config.yaml
n_head: 5
d_mlp: 2560
attn_scale: 0.0884
MLP neurons of a small language model. Each row is named by its layer, matrix (down: output weights) and neuron, and shows model dimensions 96-223. Each number is 128 + 32 x the weight over its row's rms, rounded and kept within 0 to 255. Numbers have three digits each. A neuron's up and down rows have the sign that makes its largest values positive.
After each neuron's rows, "raises" lists the tokens whose logits its output raises most directly, leaving later layers aside.

L6.down1043:112195145137112154135187176077134073139125141107169185107100146160175157152117150128124146148126147144108144122142130120226134118115139089084189163128125089198052122123132129155141139110162142106086123116148081162121096170190089155250094121150138181104210094113169149144118168145130139181169074115175122126068154156127131121147115150148122105197154177152121169151180092117058123079204
raises: " After", " During", " These", " Following", " However"

L6.down1222:139176086088178125141070123117137095145139086100113113084114112094142136126166083163144131154115119120136135167070159174157103169123127166167129109120156109132122088132110137115116126194124172070113127059117119112115126051143164200095180163135091137129141120127146148131143152112172162123116123101089077162130106118121074117076093156108144137138100144150149091085106140133184100059154
raises: "res", "ired", "ire", "ars", "ç"

L6.down538:079132113136157177103154117097101088151142160091162199128069141172129128112136074075114100087088105076152117106111100155172047127093150116102128117092173105184124144130117071186115145121181054164158176124107110119159144152071125173160032124123110114153130179128150139145173073129142096142082121143098152066177175104088163100109140129133158134127190172149153095141139156113137124062150
raises: "lic", "inger", "ung", "stein", "ten"

L6.down1021:090138171102124115162106090129164083108142154113127091117130079131173109162133122136146100125130141126135108097127141120162126130121087091116159126124048119129112109055139159150159095116091170151069139130107109152166106136139052187214159139133103114121199118102214132114157117106135126141134111165154132137091139156167163132096164137143104139209122134162090078189211116099156121136171
raises: "===", "In", "-", "==", "T"

L6.down2421:099114113096146134118114160114136169163132181107141157131100090175114093134136116087159121163133149173145195124131165124112145131126147090168092116158173050138149119134184203117186145088126178139115093135083105174100056172126094097160132006079130087170087141157121132144159166117084099141124137138105141137125119093093113125119138118119147174032116127112104164159119105162111152083138
raises: " both", " each", " all", "ott", " two"

L6.down1540:175104067131141102100139136160139167094090082150162116016155099108092102137113129122106065136219128152145144165166143132088148154136146139090106132113123058192131100091206092152100089218129088130146219064090121089086123139127114130087111133147120111125160147135172205168154158123191145126140193131162149143091079116175138153174109158145103130090138132174106065116154084110156106117111
raises: "ide", " part", " follows", " soon", " well"

L6.down298:128116103114145108104125060085142118165067109154075096168173165110177120158081121118144132109098202102105132145136147094124130158078114161144132133103162083092077114115169167156129108128132116177090127127072141152145118099162102146149119107187120143164142102124132111124159124129125127158103156089044183148137133104147117170172079146121118138154134203122150174140085124092199170130126
raises: " troops", " units", " officers", " personnel", " Army"

L6.down1760:153130123153140126101185102086100157128145145131124111168181114091105135095148141133096140145140179120078112172102130089090143097153114136153115098138123148044132158051126113131112114135169125199134149101176114117148138142126136111147118106115105120138091185107156120137124184167072142149145139121094158108061124119062097055113056103127133143136108124115146082170084124139178148152039
raises: " teams", " scoring", " players", " squad", " league"

L6.down187:136061146093079154128121153124158133126091095132162123085133127159126210115113125171090187110126118107108170061136099089092173138106171174106166079082162129079109114106117156121111097108136113056126141158113139149145118111147169169147137136111076147161172128173123097107054097167108161115174113179162129122125109159132144125123080078156139185157115105174150083145163078163078120159084
raises: " music", " Music", " guitar", " vocals", " bass"